config.yaml
num_key_value_heads: 5
positions: "learned"
init: "normal"
init_std_down: 0.007
warmup_steps: 526
train_tokens: 304800000
MLP neurons of a small language model. Each row is named by its layer, matrix (up: input weights) and neuron, and shows model dimensions 112-303. Each number is 500 + 40 x the weight over its row's rms, rounded and kept within 0 to 999. Numbers have three digits each.
After each neuron's rows, "fires on" lists the tokens most often at its 100 highest values on Wikipedia text that the model never trained on. A number after a token or word is its count.

L3.up863:475543487513485551538512558483436533471486500439502375476534457571501493432527570489472502509498480488540471506549486528499477592486536448519410422503455502541565513497521475527545496493527513514394531468506473471526529479552546487509435371413493549531468554556445543538525445484529519514455421502528560497450486497478514505507514548527528490518515591530553576401489478528524492491471496472446469516397510510465606444455504504465502481498506432553503488411419506560468501550567432598520514592498525507445474458485484462435536515532476601534519482443540471512454512535530430454
fires on: "om" 62, "on" 10, "dom" 5, "land" 4, "y" 4

L3.up702:548491512554521449474568460474476464588476604543489486492520588577535492519463526477502479498497557540413482480435574444482464494579530489448524473483574511488505457527511503563463556410485488513526510540513587498508507493479489520425519495545480511472534583494506437549496487521487434471520488569501457488458492511525577460504483549534469533496477528415617543509539560488477530524577452498499509501494466548509480489429510522423424479514393508559481475448511516520477500534509446479479467378465503520544476396506500477507450477543517455541511468504471512476529419559468440491
fires on: " sl" 18, " R" 16, " Bl" 11, " bl" 10, " Gl" 7, " Sl" 5

L3.up755:530517516486539461556488531529470463569500472529484537521466455524457550436491500548525531527470542465472537495619537443516420491516504404499496537541442482506458506547452456519510573484472530576515487516472484532461527512489464454474539501468449577533461540505466415590468446541520453500498471581532449505575414475565426510525499546577473562531521437505564530541541452499427507478488541487534496506485491500480557498497481481496517498573454393511445490549509519412518476506598468477446528467520535482543510490419389541425475464533469535510516514488503464519493492593470390475
fires on: " |" 24, "v" 13, "ra" 8, "b" 5

L3.up922:509484492532433472529460561461485508536466536533459491548459513587552480538452476476546477531417510502462458502480394477481421510552518533461500497561540461565547467488563507553550557457474453505479566474499518446493490589551522500422487504467508444472556480532552423571506453532461515446523481497488451562451542509474521447585501508531472514491494475566489558472591461483512479534540501473534544515462425518505471460485508509459509504437458460518487510442476449424540406498541415524520487474504484553560514487485516445479472503567524509552460483515577479514533428567459494560
fires on: "ing" 23, "and" 16, "ate" 10, " of" 8, "id" 7, "land" 7

L3.up716:474480476489586477436469501550520536506481441506457519548457508472501483583439556512463429623456507496486474511475530522479507549541547463443595535488503542518533529495454457549405556548431440476528501532444538487499549491475477523548488489497533498454507439439564522563524482478514596491525418495504465548480426538535517545560518509536495474539487543474539556511549518484463498464532437524552532545560515513531458510505519520444548518526459420497500498519517494527463499520518469504508478420523466495547491383551496418477469529466518508555462456455517510508580508551481491497
fires on: "h" 53, "a" 18, "y" 6

L3.up753:509491566466460491564477513512432505440456485519391384509464500491469504563499471515530475466437507479509476486520488553441457554449511458581475500497504420499510538507583594521531516546444490573519523523492565547561580479538529532447500502515486568487485547451472491618597474491504497513469502559560498471468513498558517472549511501469534427534498554518496578469495510462467467607525481541573502534509455452522513572416450520533489505608455499482487415477506542519463521589478445484462474555513449458449505540568516499494543512490551479529561458538527447522489583495542447526
fires on: "ar" 17, "y" 16, "om" 15, "78" 11, " Al" 7, "in" 6

L3.up465:479465485516529489456529538455535493552526577462482476496532559509532520501537470478485519485520546503474502497526520485404515498492495485448567495409387509487510457486512472471527470504452503480491540508525506552550507488468672430447443528493476501496473418423562538560473507527513545535498389517579415518534519500498559441500564524455546485472523500483422470511521417453509494576473453496451521512486436461518499590499487405441543486540475546475421481524560476523485513565508470467459477511514496510499488484483442506486523514480541504526583476449510488505492551478495522540
fires on: ":" 45, "–" 24, "or" 8, " of" 4

L3.up1223:517492572495492496464477466471542496446426459509520542552554464535493494537548507465546434429457467486558482482411494549468520422509533482484549493409548536490473594491541493496494479602490497447532473551510540474532499460453563506505480514443525509538515526414446503537487490520487525549542513456538483521498456505518479504543506474467610499492495450453596509427446498470504461503464539461591530485516522585470467508479428443489458516504555500506539526537525494443468540503490523494415475569462523591454551445449529487538504525588429510422526479519447450488513527494457474514
fires on: "f" 16, "in" 15, " to" 13, "u" 10, " into" 8

L3.up1020:505501538520508501474603414499431500489541495497473528510510536558496535556490525479452540514503524507481485504424500475514402582534443523390526522447528508447548478510498514507430551495528514483475472427462502485464488465454510504527476477482485510481543511439526452523466344522516461482485514517508460450543446580521476440538493592511518534516509473478632558473537477517477526500534448519547509500523523524505460531515482489444521505503434434539469473495434413527509453551539481456476434484482504562473481437462556423522566521517486502521449486564493473539576518575519411533
fires on: " |" 64, " (" 23, " as" 6, ";" 6

L3.up162:579506451500480437424556516506468491556493532512516479496510505538501461468545486482495535539519526530564558511518484511507505513565592534447487470576514537430538440504472464539505477518561532536558461545482477509358459497478569507472495513474512534507584499515535410557469418519504444504527493507506465523463361515459534481484494488527524502435486449470559521497467491528415497494535450487506473491531513540497513503407484477488511511540418428480469506469483539501501490514533496568455489511555451521419571410516457533433481434514521535461560545513464509475513438518451485525
fires on: " t" 60, " sl" 9, " acc" 7

L3.up581:562481523541469586496536460495478539488475536545531444503473490480440542494485523523469508500499490498464518537521527459514379452565464498447466507528518461501478564504439524498470510502502500532483586578534463466550477477524438512488497488470469555513531499493474469580553515492505559447447503548536505498454431489554544502487474518526564500568535470512551491565546524494508526488539520534542554523522447557526488554530456379461438523544529501502435510520520534440482546443546410446512449488514486539475531468476476543480549500536533481456539519481477499443504551488497436477
fires on: " C" 51, "o" 16, " s" 14, " c" 13

L3.up170:501533433533497489465478433512523437532461555519471439591547480457517565497542474453523443576508477501607516490461434501481500571538473458505485490459551526514506511449466484441434486520544458543419487492531507538462586513502513486493489503481503509505487517511472489483464516391490520516515470512497482425489487500524501447488435502519480481519462531505486513503445504474408547472537455519494490483529476533550468498561509539483497474525484546471526480536504474606471482470515536480469466510466549487495576427487422489484527499489504518569453427498491518557490534494452463523
fires on: "E" 100

L3.up179:490542529576468498461467513486453549534426502547471449526496569511443513476497475535545486522513495521511509487494411531455526467517569544454496513539488498458544497505483445583508477470476434512500501473517465533456489502442513471499477463547592478590445450563543499501548499542466424516466489482510453517470486592471537473559502549494491569477519519505558485460522492498531436589511471490442494478461551483419539486526451434483574581488552468500429475524549425490531495457497489534462447425499473500485535434540562477424580486544437472473550451491541481515547522496464498564
fires on: "ing" 24, "es" 14, "s" 13, "ed" 11, "ated" 10, "e" 8

L3.up235:497405501511503476520466524583516476485536510479427422511446482540509506572505547507487536519481476489507502519509548552500386515537512608541542517555516493560464532489558488542444565527513489468404519477477576490508578546500467523485526548505545484516503460546478486523493451498535460461447520456510479538533439452526522562498494509559534498507458504485447478460532442469439559558542495509513590468528499592547458467558473515516490495549418529447473476530431514509481462565525503503429578528497511439555512471541526537446483567476544457527471477509482486471476448573493486543
fires on: "ad" 30, " and" 17, "o" 13, "od" 9, " of" 8, "u" 4

L3.up799:488547543543482527511494504436523522564391563542537442521477459502445559459517576449554540459559477526558526494463479448511475521505531554520402522538471473485475501495521503522549528494488546442479544500480470444499511491460470506535470440472424480444535475445498519542454440430487456495507493528509437529581461512490471469558459518505529573439520532506497512543508515471494485535531472509484453511482535507492514445563498530552530496533498451505499530474525519502521497526583548540445563509523495475484494509441477552498482471449494514622503478491518456480527492522443504473
fires on: "," 64, "om" 11, " |" 4

L3.up764:513511486568423504512465487431551469515435411549524498525484547478465503538492482439536515436493449527467490485444557485531441496524523532503517527523454503436489496482489520632478506569408517462575562520458526486530501463531479500513433501472457461484492455492565491561511499558502504538511488532501553471555503520530504451590499483585536471486498582504558447489478521457490520503545474498502470525457557577492455393551501473504498509551545492501536578422550515463457485515559524467514592466487484533520475463555448559519482484497444462433436480502581503438490540488489547485
fires on: " for" 24, "s" 12, "ak" 8, "p" 6, " a" 5, "ap" 5

L3.up1184:540521487527543607512500533443541481494440565484469459434460525467510452514597533522451474538537387527527480466472456543504490518479486483553484519553446443465449493486441489465466533544454518481483467491484409482490536501461478519511495482444513531479479504534474510548558492520540548511482469580478475487482536536503513500509525458434495481532515503596501494498532484522512453446493438499490495510388426510488540524423448474461445519563468547510487487447500469533495487463524511569609432608512553522443476499443498498507493467550456567451536461462467470485513514505500539467
fires on: " sup" 17, " inf" 13, " Im" 6, " children" 6, " im" 6, "erv" 5

L3.up34:525529433527509531438524446513476474405448446536430447554549526515472597450456534480479546467532494472520520500485482500483478463491510564468529432499489455441563516449504534515538524520430527525476481480454565546511472467549488519495459434501467452554510477481503483560547478475480420525508504495469456489478518501505474496508572507547589479517509550527524484479475465466553482468533499501528485534464465501521537472560509442439466451445562529475526487524531485440484534510488582519515450502410445556454460512496517518452458514469520501446562478531552511509529461505504434469
fires on: " on" 16, " in" 16, " |" 10, " made" 9, "ed" 9, "ated" 8

L3.up750:564495512521521479506489521488461474482499472484482478503469521531498491504508544533505445485520495540502468523533533529506469523517515452485513550526467575500461524501466467527558526457458463527454488471514546512507503483467512446531497451483582510463473390510520506530498529499472563543571408445564399445526502442515561459529590529526522518533562504427558462506518429512436382598454501514455442494496510581430521553542520411478469502495508496524492453548493508477547538501518541528500515530478459508532535542424554476505570458517541544523457502461492465525575427551403496508
fires on: ":" 56, "°" 16, "N" 9, " /" 4, "v" 4

L3.up1063:471449493541468493514446542502432436513511537565412468530498449405493567539460526507471574491470582513477482505433568482459486559512475500500555487544467458485545540426497497540488446548473482535457462471511463548428509496475547475540509498533493491534550498518500497505506510503536468532483501504537452533508444445583522469538497487519551481520469531517478439533547513440527513438528490574551480525486514479462469527540545488545541497510518486484466497550470517552478429508468577495493543435456484535480564499575522550560513446530465420534483504532370471487537475509574488548
fires on: "us" 43, "ry" 11, "ous" 7, "urt" 4, "ary" 4, "ick" 4

L3.up1195:492482498527461550474519528505576449470525546554498444515479536602545497512494542478450539514446560517462462466479471498529463597438426483436499447496426486559544566496447568579555546485406505470505496445484509468533528560535508524436532505539527436520487459577542517496519409541548491506560529561550521547507450439505471535518462507501515519494496508525482597468511481470549440502507518506567580522446518536542464504486502509390508493531523429527522541462429537497460501524514466541419533445517506516527507490506507456513469475524565507525518494502540500497520553567481507482
fires on: "op" 18, "h" 16, "om" 11, "and" 10, "el" 8, "or" 8

L3.up1084:523440542546499505498599481457474463564540598457448487495571502517480526584480517505448506494467508502519506493474562512469472564547507521488504536454572502537520479503541485492457518515541438435534524545486491483464518443492510522515491488520547495546443443480570493497495567533520512539540543463525469462461499547500486480452511475501503510507448503470693444537446522434450502500497492467501443483543596537464546500468548478462475472502483494441491470504479493518510494492510524515483461475491505463545566543563510455452559527525474476486478415481505486526599537523503471566
fires on: " and" 52, " who" 10, " also" 6, " has" 4, "\n" 4

L3.up268:493446464454532549585485491456498469436544475494456503506478504549531461531538486507487529496480528525476504501498515471462433566499449507544476534537481515531556460442486618476570563525439492477412507513474518526526557555624497461498522479447527500480518521420567481531522518490557497534476478494525482464436503432502581538511484491570495505483487523450505566523536505430493537485512489528522431502450467499452460551498508524535505512533504504546510464466476558482485487532528552509561528502521510480472531460473539493577496501492570504507429509489461464508475484496584491561
fires on: "er" 28, "in" 10, "en" 10, "ar" 6, "ed" 6, "on" 4

L3.up519:555399527525513441456548474517503475537504423534475545459450555527526493541520501482482453533470526534460455417538525460471496525530540479467548483487481571490526523478529529439455565515537447498527483434471506501406508497420453541424487503465556405580446536530468445536521482513530538483501498499584485411508483497527485434501500548535489458563445491432484445484509487475467516526502487583472533494539509530561534450486526509413473528572442513485506409457419493438525449551562552520503530516532451555552472435492531476452479552562525539541485493533503546486502518583470541510
fires on: "v" 33, "w" 27, "ov" 21, " W" 6, "ev" 5, " V" 4

L3.up346:518502519583523516583574553509463547501500508509485485446480438437531483490495490512475428541472494492542519517532395534481531561579535531458610449563482587451518494498438508625436537491562504490489479441505521518451500482492529519564511462508457475587476566471533493540507468534528530526557444530588492469528467470569510435482467479493582541479484489469578493469478496505475438570507459594500531512482547445402460558446500453470488512522511456488494483548502473477486565566500476453528514517468405546480520523509434478468517459531478528542632500460447439479500514543477496523
fires on: " al" 27, " ass" 16, " acc" 15, "iz" 8, " Profess" 4, "is" 4

L3.up913:561499515473545521548513482518488446548488442443450495508517577520498555477545506431438454558510587560497488518506477541454425518547514419527537546483464507522516523502428464499521545488554395523493497458529439454483544456500564473539532558482463488542524460445515486561515450435531556499531477542553444549530417515465479392522518513466504589502531457500573446521512489516517528535508505515453520495495492539516506536499472468471546494578477466468484497515548497487487423494532504508442443501530487566471494515416458457440617384461511501493403428504439490492459525580446456515
fires on: ":" 64, " |" 36

L3.up317:467470529520450505503538498510433498501523536449529503470493563549572477571565477448463496558458515506532470547463513516512516495521507460523588455474522549484529568538503528514515504461547527500446510436473492523443519461519525455561518464508437560526500496454446503494503544473523525492502472504545542437549443559481577395465528471500465587567516478441502467544580461472537504554473493569455478497505444530475534542481537458547462509554511479466453435514478416472535436559448429577530455463528531526480431467534441466528459475520492437485473474499509501506519492531495449519
fires on: "id" 21, "in" 16, " G" 16, "ag" 13, "u" 9, "it" 5

L3.up8:480514546489505540461542512526455516464498517580568489473466535527521552571485510470405520521492475450487503483498523450501513539535505494487556555516455492501485452501523533438473552547446523615472470489493487449434468554557532438544488462401579523508482538491502457557514508578523467484471482518491519511456532500460513548505492548499514468547504466518518610420519528521546604440453497530594455504513469443475584443485526526556428534489490455503506515460465526499502510518561456534516468470476514562462523493553533476511513445480408530471565416440465425529514458603458524421
fires on: " g" 62, " sy" 15, " the" 11, " great" 7

L3.up230:539470524520488477485602562413391453513544520455529485477477527512517565423466484469493533491508522515565502492498492516503506506485553550512652535389428475483500462520573484467403531541483443514517466481525516526532560524476560505402491561556495485519479471502489508495519453487494546471473467454470470458497475501473548505450497483383508507488525494472545455463487472464503530573505495536495536495483583456469485541500504432529463521470428509516430500535487565511445511509472467506425461469517552458472476435467559493503513519476440469502493466467522528507548498557509517535
fires on: "\n" 54, " and" 22, ":" 11, " (" 7

L3.up1086:529506493491561542507522516435427499441503561521457527468546501441528502517488580482484556526472444488546535475503480531480532498440466493468548499431567491484472495370482429484528474443471503482497526448452478574558503486439454485420501456498431484471482463556399498513529454518503559497486524505438535522535526595508525449467514550432480530486575456524476508511542442512552548551480506467393526551465447582538572467525519531504502549513521506482503538519521483517509545503508533563485464514537441461473535480543513475566464486446508515470474475397551487487507477522497523429
fires on: " /" 53, " |" 23, " (" 16

L3.up344:565545557507454537541557500495423481463485458549422552455572513532494539507475519468527510516450446470467463507482474483463472475551480493374519556466518515445491506515496520509521570432445465536461537489491484508520499518506498495469476510472472549490459459484455508533496477588499504561474502507508445483530528567467505515450553553591515520544517461488512465451544469505464511523558527557492517482468462560490552512468527472510503502465473479517485495492527470502480460475489520469474402521566503530538522481503549472447508487467524568504491485473542479521407531535502509505
fires on: " |" 58, " (" 17, " /" 13, " in" 5, " from" 4

L3.up474:557496513435509465513509531480411476514514505461482360460492530475536527468498454529518506510548511514477537470490469543477471493555492525537556495477469526454497567471468475494526562545431486532508481466540503471465526481520527424483507562511466475511434440536524519562475545500563557486468373557575440470564461480489502467532541492462487505554537469483536463478439384513502500514419476548455547530508490519531497544426455369526524474505493478492482465591495477543493524543480529483426435651548473516394467458471509513462534492510448544469510462506512483493481512521428451521
fires on: ":" 81

L3.up957:565525528508502515498491519487468494516486507484494453469554563505528451516483457478534490566510516529469482495557487560489521511523545419511476548444527486539512479532533449455610542506438471514483554497502485504536509519498551465481528533505459507543534447469549534539470444483501561502533450576517469503512547478493550445516551554416477564477509505535465557462550463476501475511491510487433493538521463469450495456539496440472498538520496513517505468528566452482502486450482506569436496521530480449522487459422461526512529478485488509510471409465467389513483465547462512411
fires on: " in" 36, ":" 23, " of" 22, " the" 10

L3.up2:569568468527442468501499458532421539488470546519484440617511529490544527523541476498504511517488539521494506559494517461445503497554545522521487441532557461489481451531477478593465536462510519495487546545440545468471541529561461446536485489486502522563478534544469447608473489520533476471522440540535483459534409576587608542488456589500540518528455520434490469480530494544440476511534500544503539505587454465542488490550486529485519520494414408486499534517543479551465543468554495430513446498519561588477528465550509519485519547499481538536558471532424478442526478437488440450
fires on: " att" 15, " ob" 13, " Jo" 8, " s" 8, " re" 7, " ass" 6

L3.up1130:544469529504461507512461517502483455437545569530520489466610588454540575486545532507549542553481478477573522490515512478458442474531480520487521546517430473595533533502550572474470591488553464515423501468511503500526439530529514507416497512501515545502571511493514467552463462485548506477492512539502469522537437481504522557457475562523486499485473479466500557449532467480453575501517490520511574488540455516557500505479528489468459484565520456476454476492452533504464468555519502449448431479502569511511482466492396491524451468482545473507456429547395439542446424550472433477
fires on: "," 30, " of" 20, " and" 16, " the" 16, ".," 11, "." 7

L3.up306:504491565511499538435576508477483475562500530510534486577595530471487487488462563476532514466457478456502499496481538541493438578528534491449499504457525536515540477482535528640513532480537531582489500446516468474508506466569577521541490572448509495497395499512445477515542527489499464494514484542554464461501531481447498514494509492543489519504456528418586487471467519498500429476494504474412403528529508549511535504489521505474457445540461495490471491521480526506517485443452450547509485466510462472512493543566517377514505533457480476600502488529525530496513508548485511478
fires on: " who" 22, " (" 12, ")" 11, "\n" 10, " politician" 9, " footballer" 7

L3.up1088:544541545497472457509585455521485524453524514561488548528493604544488466465537486420537493464498497514480488483433485457413480451515504494436515540412463534469524473525430543483491463508507483505435574445512488487402472477456525477521490453511501518529532490513455479554447422550544456520511495547486417502484535618453529529500534453548509521526499552456591502506512491513439489553503499520499485496466499504532565490492481454504498466544514437535495516533520465547509463501500598427490483471509535532526452449542516470474516461437448495519503462541451507499456518532445515508
fires on: " |" 100

L3.up809:553572541478534487507495569421444506442539530442487453504472575491520558518549447499448461540473446643456516472521452538518518520502441495550535538393462552483515554427556503547490556479433492494496505483473543463471523512450525507412534462507518485550528451488558422514532509522557534524518514514507428441582441526567513510473488556524480572497514479548435480459597477522526493535527539590497494532549494454507549518509496487501435504509490473499436495497475424554490454502487494460506389536469490500460538472511505469536567493473523537541561490448500430525489468500449499497
fires on: "-" 26, "\n" 21, ":" 8, " information" 6, "|---|---|---|" 4

L3.up145:582514504490519514531565485475435518463506533498524470524531599562517480543553568431518531557561488506466517547526548527516456553552501530483513538460450498446465509511536448541535491555530524510487486528507487393450527485486538463502456492472468460541493407585475478539483422464526509509573513512428438487484461511489542543513521513488498562474519564527563437468537465515510488491495531462489502521472481572543541512569437462491432453552535383512465463488517535508470475459476492488477491535524479491474541497482521471463548467478457494544535417492391419561539521534491527527
fires on: " the" 53, ":" 35, " and" 12

L3.up311:464447546547462504457493509514542513517489495517494522565591552523520493493473469515454436558465523509499488484551525526424536476543526522516493469482465550456465510507473509502504464504525502493409512509464474473493549419500572500511499464499511566483532482400515484572575462466525586523491456457548388507507433563473591443501517533529509537487462492406524546548467480511487513537495424513546525499517523533487458542475517523470510521540518520487487484538550495506494495544526399462483472535492456531473450444455417439474466435611507546459444490476486489514515519490531460485
fires on: "in" 98

L3.up40:495537479510512515499447426498488527502508554548536444481548460442458584499548536468523532464468442501504516471436391478509486549471472550527519536435482469409488474483409500509500524501589526555444495525457492455435532443508500486432492485567454534506566487565498460470515503579516452528509560514492516488501519558477477505501583480488485590491546469569572494474536521474519445489513521538448468510519583514561428494539508513494530552498506488466522444571499496542456506513574502554495525472530503475454491497480559499575479474486462524564558466474517539498507454522506472547
fires on: "th" 39, "year" 11, "est" 9, " first" 9, " second" 8

L3.up1003:526471536574505480507511436463416502567450630536453430497496465517503498516461463482529529460505470573482537506481489490533509540488522448453451457538461475484526586516494507566536495479519433546518440504449555406416522438508539414490520515427428476499509505517574523473488506507484489569496496533476490532454478498437470520569529527446516545491537563521576485487469446392502501431591487525615533542497492437479507506527513419491533518490458475530454491468488500451510538446501495454473526509490487489502551492501523529492510576475525472494566476523519569492519501512435443436
fires on: " m" 20, " million" 10, " r" 9, "+" 9, " 100" 8, " rel" 6

L3.up971:531469529485480579503506493565426450530490494543588440520529475513475572498512534499519508471505434548482531519529546511533484485481596487452492490499559508515475525427536538543479481522471400541460478509452478556564517496479453423498481495503466497519512518498532421567504487460530454518576525458499483517502495474473529527510532440501514571569502451498524520512542519501463545502484520444574500484505527484536593503612486475471555519517532520443493558550554519492505540437513494445458461418535495473446527501508490532479454516522486483495526517429450435478523475513491469501
fires on: " its" 32, " have" 29, " sc" 13, " Sc" 7, " having" 5, " has" 5

L3.up1083:517529545532487569448508516463462535563480489526556535514537569502483470559493532526495454562506469562486499473534518501491548474456569509451567479530601560569438465456557469491498496537450468500430532490477537416483559452493504506541503493535497529442450443461553484504531446503524557497480547515545523530498428467442508404494505483500560508532516471491493454521563455510500484484527493536478465521489474420478485456509535551527503490455505456468487491502560471514536466460485466526492509525523555519573450388512502395518504496435457511530448521394462516522507544501396507498
fires on: "ri" 16, "y" 13, "e" 9, "ro" 8, "i" 8, "en" 8

L3.up948:492484583526483545510508514435507528479492496485536432453437601520477487489539520441576489525511415495556466467417424492512491594495590476559438530512488472545510503451510485491539451568527491496517573496492552446507551472508536508433428484524498510496493471471545533512516443513511516472509471476543492456487502485484483486537542536444504581503501587510525539479504400503474527589486491455496471540491472508492463514524423491536531496499496508540488489465489424447482573508508498518476515510529475490500441506574520476513520589496495460467494510505534443506537528526493458508
fires on: "," 39, "ing" 21, "om" 14, "ad" 6

L3.up1197:485468517494505525497529511486507491500494487474477426461515517494443483436428508480480519513464538492533477521492494518468545602518520499423530483430427516483576551486393571600550487526518463529491505494500475514529559421422547509508485578520520482538448433463491481502554548529474486537502476485485480512486427533541510496580487462462486473547502570475478483473576515391538511566561510545456522538453525548567577514498438434527485529517501482527444422515441535571508520496475510558495540478448454500461532508535555474464482578596511465510525468537512448536470525576443463511
fires on: ")," 31, " Japanese" 17, " was" 9, " French" 8, ")" 5, " an" 4

L3.up298:461512486476467562466455480542461469489489521568516396524497502559401523496489528500564517499465476504464466508461460479567458556448463462514500486568514440480434482513556553503543536478489476560471489482506473498479552567546487460488578546465439494446511522527517458516535428550512519518532495505570447458494506488521465508551543510519533587489508481477580580540506483513558538555507519481501446500521476541509512514531510503466487585523486527525510500470474525558510471501601435537520558449541467446518613505440485541504423495548428492559498474526490458430494499507470486583
fires on: "end" 14, "and" 13, "ell" 10, "or" 9, "ig" 7, "ld" 6

L3.up434:568546553474520495470579517483452483484513456470516543482568525548518445498560553495447457524484403489466490474536498501539496556513540496445536564403525549505516481509539454521518575429481459472566518520426536493539500440511522528544464457529564451429462513485489485493503431451471487521513479504519435457522522521464528450444522469516524489524497581518513469426499502513435497519503523446464457508482459504483499469488446486485543496498517469510553496495558426469458528475442461526550471457536479476541457510575514450489530480448469534460440455497567469483517536605501465471
fires on: " |" 49, "===" 14, "==" 13, ")" 11, " ===" 4

L3.up271:522546510527535465581548410488406504536432507552443482530501478480463555502547508493562509532503455485529499463406416487514483535488572570485448459470501522558498490427493484477455509519486453511535516532511588448490503477539537475558515455489532505494552439552475518535465491463550471508481472478500515466551540507435558530491483572484491445499497578451546582492468478407455479463523524488597468509486556477531561505532490458536423512481495400538508479481440511455446532477514546543513514518519447553534581484475515479513540576474543527512527495523463516503522464483502447459
fires on: " m" 24, "00" 9, " 100" 8, "ronze" 7, "'s" 6, " hold" 5

L3.up337:475421612518529541515490490465542504560482445519559546526476484623446509501509528475448460542486444521420448504445468454541465509431480455504511573538484563558476496502545528527423553513483460466473566422524522457456564462462527491467491523483565495522515508443543505461484441560518506566508494511501453491502534500481470459511514538535487529572461508509586550420501504434483441483518506455555506516514530544489472538478506510511535531559526476429506539480537500472437459490527544550480519450482494494550445409488494467594568498528519563459512438510538533495571498510479517437
fires on: "h" 67, " Har" 5, " High" 4, " out" 4

L3.up414:484487454499548465559482505508509527539525526492479539531474526502480491494507506485555484535492545521504501466494520465438416500551506485491491544561408430488528433521490460488534512511432443508534444438475456475437512520515495507481526497481606424507523477507585426494459542466517593485523423465553508510521437505552474455571523451522513553501498449494514437532501465490450460583525512543580468527489530536468464511481507499440493494546450536517496542477556404418468439531573560576515558499448477493437501462403461509533538482542435467533444522518470515466613559466460493556
fires on: "v" 37, "os" 27, "ov" 14, "ius" 6, "iv" 4

L3.up658:465465451538460487471498460495526484471445495541553437469611437578444521447466514522482491510514419516489536487495517523445519484507506550469495458545503505456539491463522534553458493520447473503452448525476528537500469424466475517555522508443504487621536426483508499482523469470487503547514484496491540496491518585463498505597486497509503475442540549567580457498531488462535517524538462456500482487524534501516602452597371500523502470500567463520525432496520491480488493514517476541541536568493486525480561472402497502454491438568450498533497508503470483446524456470522522476
fires on: "ated" 17, "ed" 17, "aining" 6, "amed" 5, "ains" 5

L3.up297:529526500461512501439508486471508476497489529606531467540559605422542501457537467429536521548489459533546480518458447541525461445454528576529525521521534531556476532472479502491499523474524528495433506509520626469477581488500491472388487471540512497481483468510486413502470515440547490459513457552519509418601488500546502497460519574486465485520463537451460516562499472515447521529489485558525505502515484514529458473545493458546507486560532562487540493473461516585453489523477543475510452515426463514443518467493489451486481490459525509592547445511422497555453532495410478554
fires on: "." 53, "\n" 41, "E" 4

L3.up176:496580511475494503562530474425515501495492528551552488486482574502518518530517476447570504478538466512519476531463466537501440478516547541467521510538474484463440486509499481574405517578522459506503525541518465421483454501570548508457475494476485542559564480554504462527517475493509409557502519513469495536504379499501626537541530445479538576511508505518522526489526469414520484647531521464466524509478513564489455525574492532554447470496502504488442549525506464435501473504511531527497559492501552477427509440487375521489476456535481468488465474524441478522510517514476477552
fires on: " to" 26, " and" 22, " or" 12, " the" 12, " a" 7, "s" 6

L3.up1012:513508543527433503561551462546455451417521498494520498468535551502494483474547506432506432512491518485552513518501488500433442402555478521449500517501467549522515462517513505515541592547531488537391484464498479435493564444487503521449452508429525520540554483484507473538505506513517529533512527569455466472496451484470532500449457526541499577509499529552555555454516510511417522524540534557497493467555474548526514494530501481580486502559502506465505485519491415527462504485486509546567511483486499480567439464502437484461476386439476512530454444473493491564514473508464507518
fires on: " |" 93, " and" 4

L3.up1160:527480482502484561471511454473526501474471467524523491544502537416581486576452562483446486496499462522480526479430464550515502485481455438454555515472536524536462555517520495450544521536569477519499432523445584439511522452493539458535461463419493512381443530482598488490501532474510499558587485483477511482478518551496570482529497559482461546512496489505524527417578482506454495498581489525542436514553489461457467476603471549487464560490553529578490451499467517586495484493479504482532539468462467518534546497569550466509498484519499516463511464482565513568501519438454536409
fires on: " b" 32, "art" 16, "att" 8, "est" 5, "arm" 5

L3.up304:534484476479488566471567506458493529523391521563506478548513488442474513509509430501533593470546490470491501499463405507538446504524495482512423479423483484534542443531452463481502456477493470578417535534488535506497504490456489443424416522460475528481567475428488460478507557450525551531561496556492519525568507526491581526577551453526522497572520509556491592475532461456512562480560516475564461563522464469567515506628466528554478528504516504481493502490498569520405504512465491422520480500468575504521524437545472487477460530511502476484513463435532475490479509507506479424
fires on: " its" 22, " sc" 15, " their" 8, " f" 6, " comp" 4, " att" 4

L3.up634:514518542460495456529538507539506534470521529530508555475566482457436526500496520524476510458442515552575491494492476474471500504484449481470524487515506535479449525518404484548516583467611472542504459528497485547483509460499555434523481399456473536537513495495500434564570489534530453500540427531502484439511525527554546489451571452467603566469507430556525468550486475508513480529527481524480514510482447525444523522481519532424488473490494548435487529452583494509518508496582419417561474485496548447506502500469464500488455478550512527480580497510453502506454538490527478468
fires on: "ust" 17, " United" 12, "por" 9, "ue" 7, "omin" 7, "ret" 5

L3.up245:514513505512488527506549467368521567469473513527480457530456459470568515535586443440532535487485553506533502498591494440476448503475528526424456524540513527512478471502504518504464535510408509501434581547441513397488530541474479473456518499544422554550523568480548452555438536443488500486521469477507555524519517519447526520559493474486456431529547464428465519497603552521510535512561516457540556491497430570490512515484471509553490541561486571467473462514525528509447511511574525532500425489548514521423544424455501509477498449547511466507504497555445513467470467486516499518
fires on: " s" 63, " the" 22, "In" 9